config.toml
norm = "layernorm"
norm_place = "pre"
norm_eps = 1e-06
positions = "learned"
bias = "none"
parallel_block = false
init = "normal"
init_std_qkv = 0.0224
init_std_up = 0.0224
init_std_down = 0.00477
max_grad_norm = 0.5
schedule = "wsd"
decay_fraction = 1.0
final_lr_fraction = 0.1
MLP neurons of a small language model. Each row is named by its layer, matrix (down: output weights) and neuron, and shows model dimensions 373-500. Each number is 500 + 40 x the weight over its row's rms, rounded and kept within 0 to 999. Numbers have three digits each.
A block is one neuron, or neurons of one layer that tend to fire together. Before each block is what it responds to, as a language model described it from the Wikipedia text at the highest values.

Description: Decimal points, thousands commas, and colons or dashes inside numbers, such as 97.87, 27,000, 30:00, 104–88, mostly in tables and statistics; rarely mid-word pieces.
L8.down316:473555505494468467511500504528556519529504514457463571572425467529487512525475513534461507522515566453503523549584487490517514434496511469476464560512448522510447487535528513508503451460473445478452422518480533443428524486474515453437533500528408508560434463525494426472442501478493408474459468508560520517485540460544447508438493541480444561502503485570509467459525423538504447581463
L8.down383:494548546517506479511446539412466541473506448528561479497428565487532485554578580460507465483492485479602509485516579556542510455459483488540495522473537494503468529483451538449532547545451454504529500506574490527459486531447537538458482462454500574494513444574509561495511478521508489541526577439465564499451492511525440507483545492530473529527531551503476517560459498552455487530425
L8.down476:568503468525522455558518493474522423520545497547507441445506425482529506520566574476497483477489547474489500464536521476446509495520481524545541501452553486478535533479539444506499489506472437407533526520431522570533523510445474478532508457504521496542468534434534547489454560493477468527494543455492474592493441549487458470534541477457449539466509526527523430494531504471390526482522
L8.down774:481458475556541418533523444476418472533513525485570558485559478487546438465531556501454423445517460434484562486496518514533504469539486499505522560530554491535526528537469432559486444477539499547527516474535496480490419508538538472569497531486541517442507578481508534472433500521540460459484563519402522476514502460580440483566477516504454498518581537550510458530515491527557555432505
L8.down1067:526494533596521453449522473534528464520524564502554535383538545490529444490549449488482456500508517431490518567490452544536551475552459543516505479535561611585466456444475457511477414495476518488544507475503466492413513506520543522491474487461523543484470471521479579556433502551533488501525593504510490538449475536475495499547441549533492554518498487459560549437501538472587509440523
L8.down1455:495418514524521503515513492531584467535452542471459446442464485476485464588533571584518469433513526543493470506445540530530494593472516487493554503414501537516468525489540509528546458446515385566462508534479531511396481448416557491504534455501561489503461529515569469518531479525519507438595513580468483529522478502450555514476499531529463498453554462550439477474527457560484569439495
L8.down1796:504460474454520483467515450467429495508538503453512455451489529467567539533566429526584449445495447534450509512462414507511453467469494533474493488562471544566489493505430537491469521506471451473552491489435522473415482501516521476439528485460470499534505536495498503578408497580525518481468510452526551551517530471525423460393485522516435454496494507491528417531461499534489505532458
L8.down1915:503460473511530496551500435498471512501572455546511437536488590461485461476528442563513497499540470516448473421481500521450447477463556478529440477541537505469516456465509532532559481557561483505567453460534481520523484453538493522526490528499510483445480485494432573490532474576462441466535482463545501533516491481513459460482479542530463481481520442461535536511450527567467483505515

Description: Digits, punctuation and line breaks in formulaic Wikipedia data text, such as census figures (852.5, 5,536) and table header-row ends (Ref., ±%).
L6.down312:497472491487464524547506572529396536491498465449472528423537540578524440550540457449479457537476511530448511473582538470538464481472469501488515498494529479511509519513442532511448518512515506458522475492562566455558550559524530480432542496441521494549488497425559571527519471474532517483496526520493430447457527544522504483522473523468544505543504591543441506506528452477477518486552
L6.down894:570550554572466445504509473484524480422571432476509448428512482556508506497501566467541518490548581517458497571519523491505472543527498465516510477481474452575546524533453512461446519497505535414557440454433548526497543520490466546513407582543524472483604420529517474487469528494470472469549588460483479402522466524556506502495485506459457522494517537398553512496559481503452493487578
L6.down918:507459545533414484496524476447450515478510506560518497485501433437566494455521501492494511451401489528521499501463536499453519491553549527480520503492464524444492543424515496510562482488408561497485537496546430659425521524451502533473513560524530508537505532404521441494503512455575517525539471470506493447511559485443467519508574546525544538490532560564505532469519517520464440572502
L6.down2027:381474522495453505485487537477546533480414509587592487493504478479488506458486592465519475559484518512514542488435449505503483514549446510474607503540470531485546547453492440505563472457516480467496488423529485496402495495559437489511517534488505487403559546484505561470494518478539533536442491517437557498450532484482493434447575459476580489477512519461544455419463521454488508507498

Description: Final or inner word pieces of people's names, mostly surnames in tables and lists, e.g. Gladston-e, Harve-y, Byr-ne, Thoms-on.
L8.down46:475589465533465501506439508491543467594474469496532537467496495529433466486476507441439572441476507551473536442467393542485496531491490526499525483453493552525471453477527458514502522557523508429561504451473478564497468435471496536489552500520479505502511517556500505472496563493483497506465537496530509555469523482564443479504481509486491490418472605464560502485441502487516467536471
L8.down288:498452492568484520535508559489571475484477545456496506607490497552492470481442572438525547499483433507481495450558459613504484482477551550418557488445469515482452459506484458488513497456419452472508510479543538497460491477468527500546482465533541522499559498501512440469561553410485509573525515506510519553490536488583578462514461465496503406468486491548494482514477491444497542559454
L8.down322:484491518458514556507576533526482432462517511539515482502531541504437427419555504553550509493516546547523509460479475516519503531524527483532479510500544443537416491442571502542489482541476561532547506453511496492559498507422507513523489487517540509451494502540521516502567500512491540436547443436464459494506412492444565433500478508476491350491538540542509510494547544465474483443517
L8.down402:546501516406499552479549507522528476533486536507435483489535443542548519462538482500503563469490539496520553439456499529421515464506412497461434485496438477446469533450498499494515544513464570486527473492483499465534531476498528440449506490578556446471549510511516401480479545484557445469466406488521544470452490499486488502522468513404541443531516509506486516517421567527425475538517
L8.down860:523454459494547528451555513499437473492505503597411539493530476450511446509536424568421444524506516504481470506443433551519535537492497481537563531487553485444528464479489499523496399501445558458631513581536498518443517480436464459482519512569537457457542455596483497463484503519409552533536521517448513478471521497496473533478518458565490479556492589550463537505499485449561512470490
L8.down969:559494449464465561504459546483538456405548526457501521474505522554424453506539500566520552528505565558450520487503460583596485504474536535458508468546519486459471471490528515500447461540519516525598520548468472520516497510487518505452535415475477517496534551466473519508648488544479487483491512464495470457527515471473492488478448485443441516521536470500472522454479556586545463555517
L8.down1569:531521448498497486575496505494518516505445481605501531467542421560582448469523492490504519524525514539465413500487559463581512555458453565459514508516578519504528481500475468507567556466502473436459432514514552521493507453439493545468483449417529524510429464531501493515468482479500560476562525508497455436486444542610437534525510562447566496556518510444434558548479556586445451558466
L8.down1904:567560439524523503556446524514516486564506500549558445580475407477536496491474466474468426456527542483512551506506456584525511507563503574473474557512481439477524499486472464453433528534478523495438553488403574494505506532510449497490554427461534541477451493478545485514518498496563567490525462582483388514474512466535487465501512509504528514468481534474470464562490501519455547478509

Description: Digits and decimal points inside numbers giving quantities, counts and measurements, such as 790 ft, 47.90 in vote tables, and over 400 manuscripts.
L7.down663:470530504576474540572523501500498525545510498461535510539558504501530483600527485528526481479522396528558521499512467539479517523509476528476536485429487482498523534531487492554544507520505493519573526502423457512529573546514517536488477512551433475484471458512491504466479520494442454541510539383463454489535515486552514419521527515473497507467468449492493474457529532468535539486465
L7.down1227:434605561445393501548480460440528441515418504478549516592461470594499423597446513482530456511501525532426434535491528493475487501497469574486491485495499465526459530472380565527434554448510491484518406504483476478518478465524509490449536518539521570498528527489541512451489548498459494622580509517547531523468468495519465574473496445486538443540518463476503469530452456601470482520479

Description: First word-piece of a surname or second name after a given name, often in tables or lists, e.g. Christine Maj(erus), Ken Cal(vert), Larry Rou(ntree).
L8.down108:482505619405561473557497489518470405487520512514509490588506435537502513457551472479486496485476458491496546540500497537475504454519460506432548518461499396512448517479445435444469463498497582473443556484448440561445468475472474526503549564587523580474588532497560464459463489523565542506407471425505537525469524542465494471501503471488548568612571519497480537545547507509486412507526
L8.down302:497404458482450468534491458461457539452532522517496563435519524515493487463483442602502481508528504543481482580486532477467475529472456465463448473492463428462501455511481546562514466565487595475567478528423498500556544477534631519521525475522399514562480510507441598547464550508516516532568491442466513466510424509504445537509428562583497461479465456482420447436486544521534504506499
L8.down310:490413438523520530471628522533479547490507539547469508509562546466543458460560558540550436510462563460500437483512474500452538462492511539520469478519514479551605478549498486461509438490499431555546522475502476519540475476511468541498483457527492498502508487438557488550418480494524565454512487522458569534464529517445512526569485481447538555527494494585506488465454558532484514514479
L8.down479:501476470556505543472503524440523442630509560499496483538537405453521538505442495503431490513458530474496541508513435539495573540479490524521496462484500503549442467472552451520534475488543543501578434517516496506464512501582541505471542521506486510534517483506501447518435452484471452464493518554458491512484562453541491498503470509407492507495501429557559522491528409464454471486530
L8.down643:528466502479444417486489467446518504429521548488532474455566501487528411498551479508505505462466572498558478481495543396431473523480453466580547476502508455460527572488451499483513513547453467444494491516551523488554477549502524508531516442563517502516483577449505512521536545496492479525584458529560518404479469515431483468482460554490479497528539512514518547503555547500506538522483
L8.down967:556479478522548488533480473465562601449492558513562498483544420486509467404510515513463487465464511495517511488515519517529499457463567448506576544396499525467583463490423470440448478482497474567477521501491537489522440544488547515421482575521525499510516521472448488516551458453434538528532487488510506536443526585515462578550472493564469513453448557541475571493509456509518481579535
L8.down1901:517496459496579463551541543476445486470454508532481464395543530521520448423532458519516496517507512532474462428496506490527521489477481525509539537499443507511566457476482528536528458512470524446438487491528502555510441447464512528451457568523472483573524507508508571565456443476497494470423484506532514450480525588478508499542506539479556525586555473447504590547467520523554437555518
L8.down1957:546495472427446447471469522504465489507441527551564536506526434453456512452459405478454439518478513507524493542521494556591506471518476541542531560455479482394449578572518477505463462449532482504548531478550564571495481518525483468474446519497464461464504460489541606523522526487539534496424481469454519574448551591490519515448539490563521418432437520522536587423537430455534514527465

Description: Tokens that complete a clause's main verb right after its subject or after to, usually endings like -s, -ed, -ises, or whole verbs such as share, consider, show.
L7.down1009:446500531527554514553564534463535502480444429520414436469503432517516543535511492514514450447459451461442458569437567493546481573463494516426505486531472507492506512501439486476526560525477433578472510536451525478555563569480477479483498492511526497511563540507464459527480438457529475484464514523469495465496536592515455502525499587500503476503544501446536461465536509518497511467476
L7.down2005:511512547544577493506523483504540504498564482460427516459540503494501482503575485490459507438564510494480415490460592457585467541412498470456479554454506493509440501554435521459513604474504513555516516431451543390497545518531531458494512475465528536492472477555491492451478463440543509489507490507442455463541496491503506490415504531477544450412471494472489504497508430563490507549498

Description: Second pieces of words or set phrases whose start fixes them: 't in couldn't, r in Werner, of after most or much, to after not.
L6.down295:540447557486538505459524458458558449546456548399459597497495453503454542566500437484468468450461529509469554472502471537451517510472537507483457477469441527451558456601533509437488518483519488523454529409551474481456546501426448488530515473584529478510461460526510427512501505532470498499545437449524477546491558485515504488433493485507480555496527499497444499476517520548521502505450
L6.down589:536436479464483459488538526479559527443582574482486462432462530444393497499512384467482482433494503496484459516468486458519493496481466489493495556551489474490501480538502445518516479535490498582506528504519543534473569523494505534549522470477494527520432476478453516516588514513509538475544500587536506492476512489481505558401428502523515479455507521502458465512510463531469527458515
L6.down1813:507463555479507485541556493454480494497461499419497529395532506415508452511453441485452493455584521494518539468418471489521516528468485565535510393501541520483531426499528515443547451488532558501483443467469481479543541537484483497542469489527498527523498512526500491476524502510450537494423503504450461541466542532469504474475547513533466518429538451490456434480506528441516482481550
L6.down1994:494468453483550500530514502529500492518594512471534569429510555514500407509487474488478461506545515454508495467521537493519489507516544528520538462604493488436511435557520514467464484443479468524479430442484470444516517505532507488469510530443450497476532486461512488493402501536577494481455482490575504514548566524539512489469398510544422549427439503497494474536527563503560524582469

Description: Final word pieces of a person's surname, or the comma, bar or parenthesis right after a full name, such as Richard-s, Bl-air, Mater-now-ski.
L7.down20:444491489509435570544526463493492480517447422518510557513561473449482449455503473505454525478426501514482487469432478552507519501489528538463600493412486530508471532471510525520504496449493487466499429541559475523520529546435437437494518510518490498457518534499521469409492452494579551507464518505494572514490491627500478525550486500555547506501487549462535533519493476495452449556528
L7.down1186:503491427478460438487452526526571454430467541509484441540460489504491612472521456454518552468537440490440521560524553569530526481496392550482451569500464489402454453454470488497479472463530505544512494507523474516460572504523550463495582541525539549556544502467487472531515460470547488535581475530524463566462538458452484543549486466518508555560506542523480485519470527490550487441430

Description: Periods ending declarative sentences in Wikipedia prose, often before a paragraph break or a new sentence starting The, He, In.
L6.down147:528459499520458507499471432495489465477448455541412505680490509503509437529469486507561485564563427485427500489526537542534520544483532497498418494546447474553478525489494539391482506537521479507450535601469560573532451506461553488512494475584516522550511467441428537493443473492448559590537514485525485491499516488480467541480487466471529444503529521507539572539491549578437441501500
L6.down1193:457427532510454539539539477466433509481520521431487430481533462477483468535511465523553417470529538461450472581427608498496505516500480527550518495465425470455539485451462436520475382516492513549523474505482442479545548577539554534480472522411511511496503514491501483508414528557475477544566505524470466554487481465502482545544471457495512439541482526451492588489555568506499536525505
L6.down1627:530531498487563601546557426480433503533531552391503472526405428537511460532491441477430500479517488503450474485472520562559465434416555495484597579456464487501469466459488590471456520495522511529508524469530471584483497482570534450541557556489484476523487466524457507503484463549484466460568507562582510451480554508524477495511511477468570499566480500552551577475462512532503510573563
L6.down1817:530534551527495495498481468493428459495522501503465510521491506541522410603516486471431470558542504452407482374501498479541484506481490500488442484463458470427466449436463588577508467458507573528516504501537536584539460500519531479447460582473512501557488510465491590498433503536477521503485519440474506506502528531511509591444493574510501450542568559530547539535408545521500510545510

Description: Tokens in the middle of quoted song, album or film titles and quotations, often function words or contractions, such as to, of, 've, can't.
L8.down563:529506467491532577525555451540481557468541500389480505477498453457467540549530463553478436468438520494514468509571489525559491564502477482441470523527495494538565567397480537468428554537458441501483485530449540409485501530504496450462431512445602503522557483573544461512494504425565465528494471547513546499551571438458485513518498498445467510502465491496495528484470534455586490517495
L8.down925:532441457568481544625465468520466581524580509511482468631453482489420544454472512476453462530472506418559548458497500517467602458529535487501481523508599584579532487530574553471463578475493504541517452468511500491424466556405482513514502522534581458527508471535433447476458456470514516527468455517530534478536515487560515454446484438554491535561487499480515555508477475488573505515508
L8.down962:495528500477609556470532418483486522477489513514505530465465514428513581513486473492535537528521483539494484426404418426548470491508451453528515486567477467506496571461559537487582523458456518442501489560488538502499476462512542549542481478487474444508492506473526423495507506497458480546484490457492547500526426496548449547522524576501537413449524504492521535552540464420445509623500
L8.down980:501512445459526530482453474452480510466545535473506488547494484424537507552584411423510502466497449553464463501490465463536474462530500486535510514550544502478497525508523444520529558472448513503496577485488510520495503477431540465475460548474407476489549500472535515512507436432457456547539373523524596529467495491477442560454577478483604542486460491545566472504474482500514449550525
L8.down985:519482489503601542532445461403463473471470483468505469550540521487566527535479480498517477511413531543495431526391503527455486503471465461503444464541482479541445498471511519483490552425467493458528509521474514482537468495513487530435538424533522468534560553488518497548462420499461587507502466535484536484477571471555494533520505528502540526507430573526534475438445489520528485452535
L8.down1298:528512477534531547464569430502555578480601523504476496409435576471480565540573507506470518476446537501485503463524478562507452495551482463534524527494471505491552549454569497443478459539508509471520483523514490474464476494453493487489474444494562479570488476513515465472441530536550434561457534527485497505495543513522430546515534526423446531503480511592522543473447504453487423502472
L8.down1397:526590507499463491490490469480516490525476459482488549480512543521500505518510527470571482474546474504477519538456490532561506463530500512507480493522537525499467535529487507512580619591516441500495520518455484528559467524531465451367525494522527511550529458511444469475515496469466484542496524518440516551476571430544521538460575539445516487511429450481523524470530488499499501521483
L8.down1734:608484446478486451482533574537507514517418481594507489441612487489455478569527425516438444537508461435462441436526461468501466521539535492539502491413540473496500497494473427569471469458588477430524533520484493515478499480450488455559460483494460457498541498520580570475496491503500503513481498537479462566503447512462538515546491567521545465448528528524463477528495493509525495566459

Description: Main verbs and their word-piece endings right after a subject pronoun, name, or to, mostly in narrative text, such as insists, refuses, noticed, wanted.
L6.down350:516472518481537531542567537474556481509519476453429479440486484527516493564468463521498431439452482503449458531513535575515483578501565550439447522507428459518444494491472512447481574550466475529501559483454485483522526503518465516523471487441526482491530485517447508541455464515582529473492523513509478441519523519501471394525524551489554508432495440478460498523529457562476577498509
L6.down1379:490449515519536514540499532476511540492499460423529410482526444527528513568505460494507499444425498476495474533462526474503470613539557501517462526547475447473453519543517479496508541550482484616425542566490503458494547514465461511474479511510498469448542480530459512528434502502481486469440521498509540430501517543504453426564502561535526561441482440482524511520486457511522500504500
L6.down1766:452530556501564465499574529527506462510477426575488591450488512516490578553491522458523512542522528547471488543477454504506548521482476526423467498491452523442531509490463456505560545554504534473512506523443497411466564576556419470435479434507540530554565488489448464568470454469525476525564536459496447424503503522534536440588521519508477465473516580481496496408515467501479483502467
L6.down1898:473453524520576466477532478477538490541562523434514477499549470466558481546459474530471474428487490440458486530396466540517539564570543486496493534521503484459421471509516450549475511506439440447515518429457492419521532524454511493495450487475484460518483461514523477511447446553515472438450507542529537461482484569514460448448561545529528505448470460450468485507549527495504543482498

Description: Periods ending declarative sentences in Wikipedia prose, often closing a paragraph or followed by The or He.
L8.down444:489485557450503471534536484479541508483446476495568508534564490556469519430497519517473492461441585463466443488531547552448488458516469466432547488476553569503477457574513513522538457500441553586513593488517527505484484449507511542459445497520478515475490526481535493490543507435474451537487564425490574514460516505487465513510452495472516479485516571472513518504512509521495443487435
L8.down689:489431444499555523535471470468507531429547538542489467508539584515479449541501546422472504475521536476524431478497542483477456513464541510494552514539506500524463562559490471506596510563475510610536500471531468489505486483467481448545504470492513428409514499458517501444489503548531451511545500554531516508516520567587524500492541539482483465445480517556396427531464509521575444384442
L8.down1031:516502492564552538531469459518525488460493528520535514504499510487469457467516573486461492458513553473549543496523524457495447465509499448514593464543506503522495495482503494593515494558531453529544630509503490506485528526598446504523443471512503534546534488505630449474536494511480528454459549501497532557509498551555472486522444486505515522432545504532539472558521518483502522428543
L8.down1041:529478545421517519484519511477485525501483510568525505483531572577509428485507484599447441521565572454492505460459491490464524460501491455560447402552505490481464471498454554442524426486572565538490527499550468566580453499466465480543496499520557418485551501459517526549489551529548549434494512485492454536496465570466542497524453517496506561441523529475460494504530563471485530539559
L8.down1062:475516509516492516590518456513476499448345446505542422476453442562537455547517577587431425547572588493521493481520538550486492509552488471494513482536518551490453472578438510436474505463554514479429511521476502483532415531462563470513564480430454501491453564520471557463483500537520562487467536490471519425486516534429457514509506478459539538461499499508457494494508513528479509495547
L8.down1269:481476537475490515482477511498419506526413458474436473515546578505509529549487505519506435507488504547485579494458497481488521450506513524584552496494444495432542475460502535467534550536548466504464533464524502509506563552559434531518447453495505496582521527475436454512528485513508546560508538532574454519498611480586512497492443472463534505490524504483483516470508473495480518468521
L8.down1472:487449460443540502508479489493449467529471558395462464594500420517515473581494428498505534524447545504499527456511567461476473475556611520525530508470555526487502488473516536488536526507533424535506506521548438508519471501497463508457560512527525477516496474508490497518475509489495453506485561520431487494520463523534472529490569533480479517453503467480482626482532445480481502451501
L8.down1631:493505517438559553528525494488499433479410618502484445512570529557503454571504559584440482495474539516500566496454511487468502470453506482536520526502478507472579521451470524526470479540547536522508546472523467527518468503442471458511477540410580531526524536531527512469505510478492538510475515532517510467474533498553499504485444526488479502531518578445421519464504482505488460556541

Description: First word piece of a surname just after a given name, often in lists and tables, e.g. De(Saulles), Bre(nnauer), Ar(pino); also "the" in epithets like Paul the.
L6.down674:415549580451452509477558505543491545484466483465550519513460496469484454481479509489546521560471538486564558493431424523497520497543541508523467470490493513475555568475557489451497489496526476519468472478552499472497464488390492523508497440625466529455493556583489518461519568485450487489542481460502494561491532485468502540496521483444521494566489507520571568494479486446508526450565
L6.down1080:502444564498491491485548478480524531569394459536522585490541428553482492479483588464478511486429439443541518515500557511378497505491541526470529492511538561502518501538492552486483436492508569457503486511474525469497525493513509524531474467477508447471522540462455562495467540446571503467472470499502552483549552474452495412590493500491543483584499508476528492535473477484479466484532
L6.down1175:430478463527531498483472485470484542494532504517478403416469567517508528372524430600467542497566433541529534472491524494532565479478488470538521544471533447509541567554518468482553444550519483476493546478485529535556421492517485406553394540500518478492465531501489517517460478531532500534488512472467487506491523594514476506561463448513499520475501425518481534542491496578405542481510
L6.down1922:506491394539464523463549418513533511477470574553550467444485509503562484478495498533523482476555463443489459510500504485428538498493459617481518465498529460472540486525472505490503467503510448510474498517488542545616475504447543500496522510502509538530411517539502522465525420411517471467535497497470506506434486576503471559539518439428509489515514500528450447471626581476469553524464

Description: Decimal points and digits inside numbers in census stats, election tables and measurements, e.g. 6.7%, 174.9 km, 8,517; weakly also table pipes and word pieces.
L7.down587:496506505528518508420428496538497520533558458439487522545467534546480442486458581470495483534453486548485437500522512448534490476500479454500532428480506523536513481484485534475559459583522533514619499452532486476463539537503498538509566459440482558511520438500467485472479496570519525529484516470487461513534443549506492542501444472416436503516529507511413476422499518559516597478415
L7.down1762:452501520525458529486512563471541529459490517503470462562500507524458514432487461439471490518508492543440473480512495496525455609466476536510487473483459506421454535514503525590480472494498494521418481512559502444543463508461567518559441566512435492484423536432458500514496478458482447553468483440523546571470566531486496509420428487539517566487467472502572510506462455551460448561491

Description: Finishes the main action verb of a clause right after its subject or after "to", often the tense suffix, e.g. plung-ed, left, bought, to write.
L8.down7:445437431517503467555518490521499525513529506481507400491508474422470458539496488561543435464507507530489498517485541525568453442454542542443446530548532509563544476540470481474500501545511500495483461508436467480475532509516466383503554461429581486465467570496507445452434449465506511474490473506493528454496530524526497481529530463479501427476538482457468491462504526527464529416436
L8.down22:539487489503462415540606511516523444488486478485518527587471456519499546441487440525515498474483481509484446560545472524482494530465476475537554467473469532491464474539511526526507497529514525525518551559400494483547479565541530421451531494522550495542540496545389458521499587458536527454520448443540497429474470488443488581511533510511525470498618524478488488492496535548454573546504
L8.down368:454490483537476521483558567522562498513521537520445482470479464482533514618499518504511453494535528452536449519504539554480487470535435496430591501482473517531481430463456464566486515514558466476540474502444446432488533486525550520497489462467502489528544497573546524480506488555554496470495499487484470435507491469520466516531471496518564493477472510490439414523468492508442493547503
L8.down839:519525438549461464503519484517427494387522545432451493572475513497438497515526493508475501472455465564491473369497584442505522454496457514541497498438531535523473569485469536477517489533493472506502473463557463461469469396567474462511555465464530576534517478516568484504434608497516500543529455455538460517515475486557502493530509501510547464474559526516478482521516530501470475509522
L8.down850:496493523505536576517536538542427486438450522525495470457494502412528441596553479460466525506499428514459510512482499512456499522529564529509558473453496557446464462534479451499534447512548548467486502504481477640473507483502509549574551501488500446481539473453569556519485494560490454479505450429462485569522406576474566501528496545504542431507499456568519559498495543413457535457539
L8.down1453:511426465585496470510601534473484451509541528480581552485553520478569536502526423490469543507578547509508530507566517499473542543478528479522454503517546549526497526581535479436527502480478476522567467473462557517466569453487462451546473489504474473467483485458497526467524430496523460490480501533475455459470428581421480574528528485502504503453570505496545520455508474488503498482459
L8.down1930:445459571468525581462501586463611475488501532495498538571467490487518484446473549562543463513497513452481460473467558431498466474446526457439433540528446517516481489524549534450534496481536487471508504542431496463488501516539505513489478433584561476492490512530431535479475539457451472525451532391477491411548478481524452468488503504474556525440474507515449565527554441482540482577454
L8.down2007:526437492486536507589562457492489448460473560521602456480532546466485462442474420546505531460449591521471517491463588485544490561470449479416474519535476539417509501539531458462454454539471591568513574537440521512486528484559554514511489485450443522523445500524482487495546492494419537524543480480533460484488516512445406481558460482573482429483556601450499433507497518524463502516450

Description: Final piece of a person's surname, or the token right after it, such as " |" or " (", mostly in tables and lists, e.g. Astap-ch-uk, Simps-on, Demps-ey.
L6.down11:483464573612441472475539528540459428495496468573515535510533449528468405530515516403538496512576500471530449542454468514552463486470538481509492500414517515462574508412529540531504473581516527528494461547490532498458498527502535551527536523501503495486404464474552539426458510519496523478481543444438552555524451503508504551487511456565558438568467516526464494530531531521532528474562
L6.down106:456420576547405447523552518507492457516512519495551588549523504472491489461542512463530474577443517529539517480531512565556453523491584526496458492428552549476549529475459496563489432533483553427528441541469527478514509496480498550513474416499504516479446490528550475460494470497544510506484508514499559482552450526493476449500426465528484527516540492506591575503485504507570562528502
L6.down1308:547515522586390503526466451548526439564517480552531514614456501512537495475478504481547499467409515464541546499473534566550477530518573550475397569483469494477503519429505498517447555555478508499554547558488493549421492527508425542430463480488500441471472483509546559484511517517482449461528449470462437460520559463419485493544475439480531503492539497510573572517476541492550527506492
L6.down2004:556485541481483484482505507523491433492507531522511509618519534577539419475483474545581491525485524459561509449434470549463462533529577535531444476498468503492572481432457510498450408484469441546539492524498488541503443521446396526479516429499527518460520508456554502383515493498550468440518439467443533518529550557505549460522488497509527510506507470516501518516520530515487552491536

Description: Tokens just before a figure or name appears, mainly were in census prose like there were 13,629 people, and table pipes before vote counts or names.
L8.down416:484486473556474469538422487560506566459443521531460455534560477489451461509504551470500525463476495535514493466533491519505540489491491529434468462444490601585493427564440569498486494555545478502454512489457410478521513524552467487458525494428583557501482518504468529523553464516466519500563531521524453531515516456517523484516567488477430542480521472512468466439549474509458460519417
L8.down808:548456501504530491491509508499550491527522491411517449473536521539500513547483481532491587515469480429488519487562538416511471500481613464535580535525532507504455444467537437423421476499594417556550515503485492540432515470501479470516467391438534449480522447485529458476515432525547512569540536455554498513481497525514516509477499483497517490575480478537524615481482504494448526525510
L8.down1281:521462508509476512542516482496539515444468461512465513492447425522494509517513568538493460471533550429529529463529541433503533562558552490489491499626485458482477467535518476497482481446583479559475560559451475487588489496540510508493517453507510507469564561526455509518527477484480526506547523551465542457459499519486485477445507549465425538481509486468503564519575426479462464448504
L8.down1456:494492456493485486510550519491471489536523401447477501447501535504505509461511574531514458509475462436462498513496501532488503532544413486444534440659410487519470535416550480476442482492483522456434550489464489482467447504535507495444449552499451536500489551456526546503503490503482459475475513525482578453490520526506516379499484451464524571517509491474513506513562508480463420543483
L8.down1614:510477498492496524513509533444454522478530458570502464521437516505442487491551526421489522491503521497524478585520496574466491476475515489434486493590485512502487501535405481479463523525422487540511514449548474555494480461543430564486428506486560480513507496477536529511547517530470551519521529498525516474476543518499500485609510509532432493505525498511478505490453566509540443454521
L8.down1738:495530466526509470437448602527508471534553543500515559620482498564394511562463443509459529511523456443480468458504482561531536522445527510431456551487476464491503545491436495519490474482460552503492511492540565541473554481429434486504527477443504478473451527501586544433491489498597442509415541512523486471553529530481482531479512540550492508531489459467512467472508520463579498466524
L8.down1766:516499446500567508402563488530534475513478456508491523523512529551532487544477543549456473500545507457551502521513573555409522546561523499545449513500465539503588532492508482500487521476555421488565507567508532420514505476469463468513471479548529486442411601544525499472513515543612514422477426492472502442508499538522485446505519516422492483411519426474547555485463489413535495486557
L8.down2005:464479519508451498529500561463497504507564490395496464483477482450429528478513527551542517521452547430507506477491494476502465528562488482494522519556476421470512604480546477421465516470492513468546521518476483524461435416475525543530417511496449485492477508464432518528516499479516490475506405525471522426516482551389483471526535520488561524508463492539459482500460497508509512612523

Description: First word-piece of a surname or given name after a first name, mostly in sports tables, results and credits, e.g. Gi(guère), Rah(al), Joy(ner).
L7.down238:500520539439490542502555525515518534492409466497492495522510533500502397495474459527487522468474505469518518511470455516498471544509583513514522469488498518425501420509513537534514477524450517483467468518450453518513464508445458486528455516510550549479535504489466486477529549520498512496529498541494569478461468574494505407561483524460511483534486508522506495514496520539531515492508
L7.down1645:523471461504470566544507507498477484539469463523512526498542493416507428562488510532451434501528538498474508475474417562479537475481469456444529527571491488581435453552543502542469525566489415386493531517518441501547519500500457511479546435460485530531560560558539535541549500553486570457570548529468483483483493459516482502532511517467456471445486466575576495487478510529435524442542

Description: Fires on the s of It's or There's in song titles and quotes, on line breaks after reads:, on list semicolons, and on mid-word pieces (dec·ide, da·ng·erous).
L7.down917:579463492466595481429471529496511463473538521521425494459493539479549505487518426447557502467515510513519464475486464495437536439464483496481537503462521552445555521418496452442495539507518489405475497502467491536516521461470507498504533463447545476542474583509559463553533431535468512499429551573474500535496528559456565475528484499547426511408470494559399539487577457537458491481539
L7.down1536:487482489449480490489493512513587537498510518529521576455440543482564582449497553526462482455509530469487466512499459478444457577489435507510520479443509458512509527501500498524479529409470485483573537440460475502461438462542508511464421479461540478427489517500456466513434540543481495535553428578566459498506558533519468537557478492411490542509533537536481459467512529493449500482482

Description: Decimal points, and sometimes thousands commas or cell pipes, right after a number in Wikipedia tables of results and election votes, e.g. 49.50, 36.6, £14,000.
L6.down287:536473503515519508510472518471473522485604514520557555499495463486479487536477545526476480430415508477507524453538531489497463514458492508505465482444434516532524460490503474467499559471554404504452572483509489529455506513468547474525585481431538518538434552461463462495519468494496533509490493468488503530497556481508480561532582523469492536497437469517533507485544529489427513553552
L6.down1349:512529527490461458563464493504435455485466470474487506420409593535501505464530477502523506527484503489518542442533511502460549500467476462419460503507498494495535454508499569521522552521533517438499566563450501471525480489483489534585443587466538429481468544527480468483442541472543441535516551511481501474585496538521495523503471521502522556477538420438524516481503498486506489489491
L6.down1932:475465484510463508498537613514451509476464526400494509537517468594476479486512460420484478522539513463473529481492539488472442515493528438479423476493473482472465484479509549587522518471523524508593544501525523500504476461588514410536523511530518541477557511509527533534501439542477522554531497495504479411480556472545512543467483474476504514473429509487489572510550438442520546451524
L6.down1941:507526486495497440430493496460494481455497545500481409532462493435466521487467536458507485518498465575568472573499536422519521494480458499509473582558454548593591481494469531424446433545503514575561540495482500534454477566516473500470481583565500477568584579484511569484458482446479515515510500482479544450544476550496483569453422530490491469521517493470508457489462483536431505484450

Description: Periods closing factual sentences in Wikipedia biographies, after birthplaces, schools, dates or career facts ("born in Charleston, South Carolina."); occasionally colons or word-internal pieces.
L7.down1692:509546540486490593506557485465474456503487619487543495580471463512499408510544462481446472438524503536508483514500550502510503487528492514532521430519490449477459486520519548514424417557496490540461480495577504471482439504495510509523473472377521512504464522501458558475484503512459471484496489453502530619477438417447463494502476499525535449513535489482526578492495562575492558506532
L7.down1880:522472407577502515520503460466476472537553544426505454555533458592521429561502473509453482441475500464488567531477517534467567547458482469479523450585465515576527451487472504485517498488479460493487497516529575465472504556524498476558450555531549456472499474518484428567466500459533478415478544542499578458500490480543466496481542506525516534499539518484481509457544531464527548540494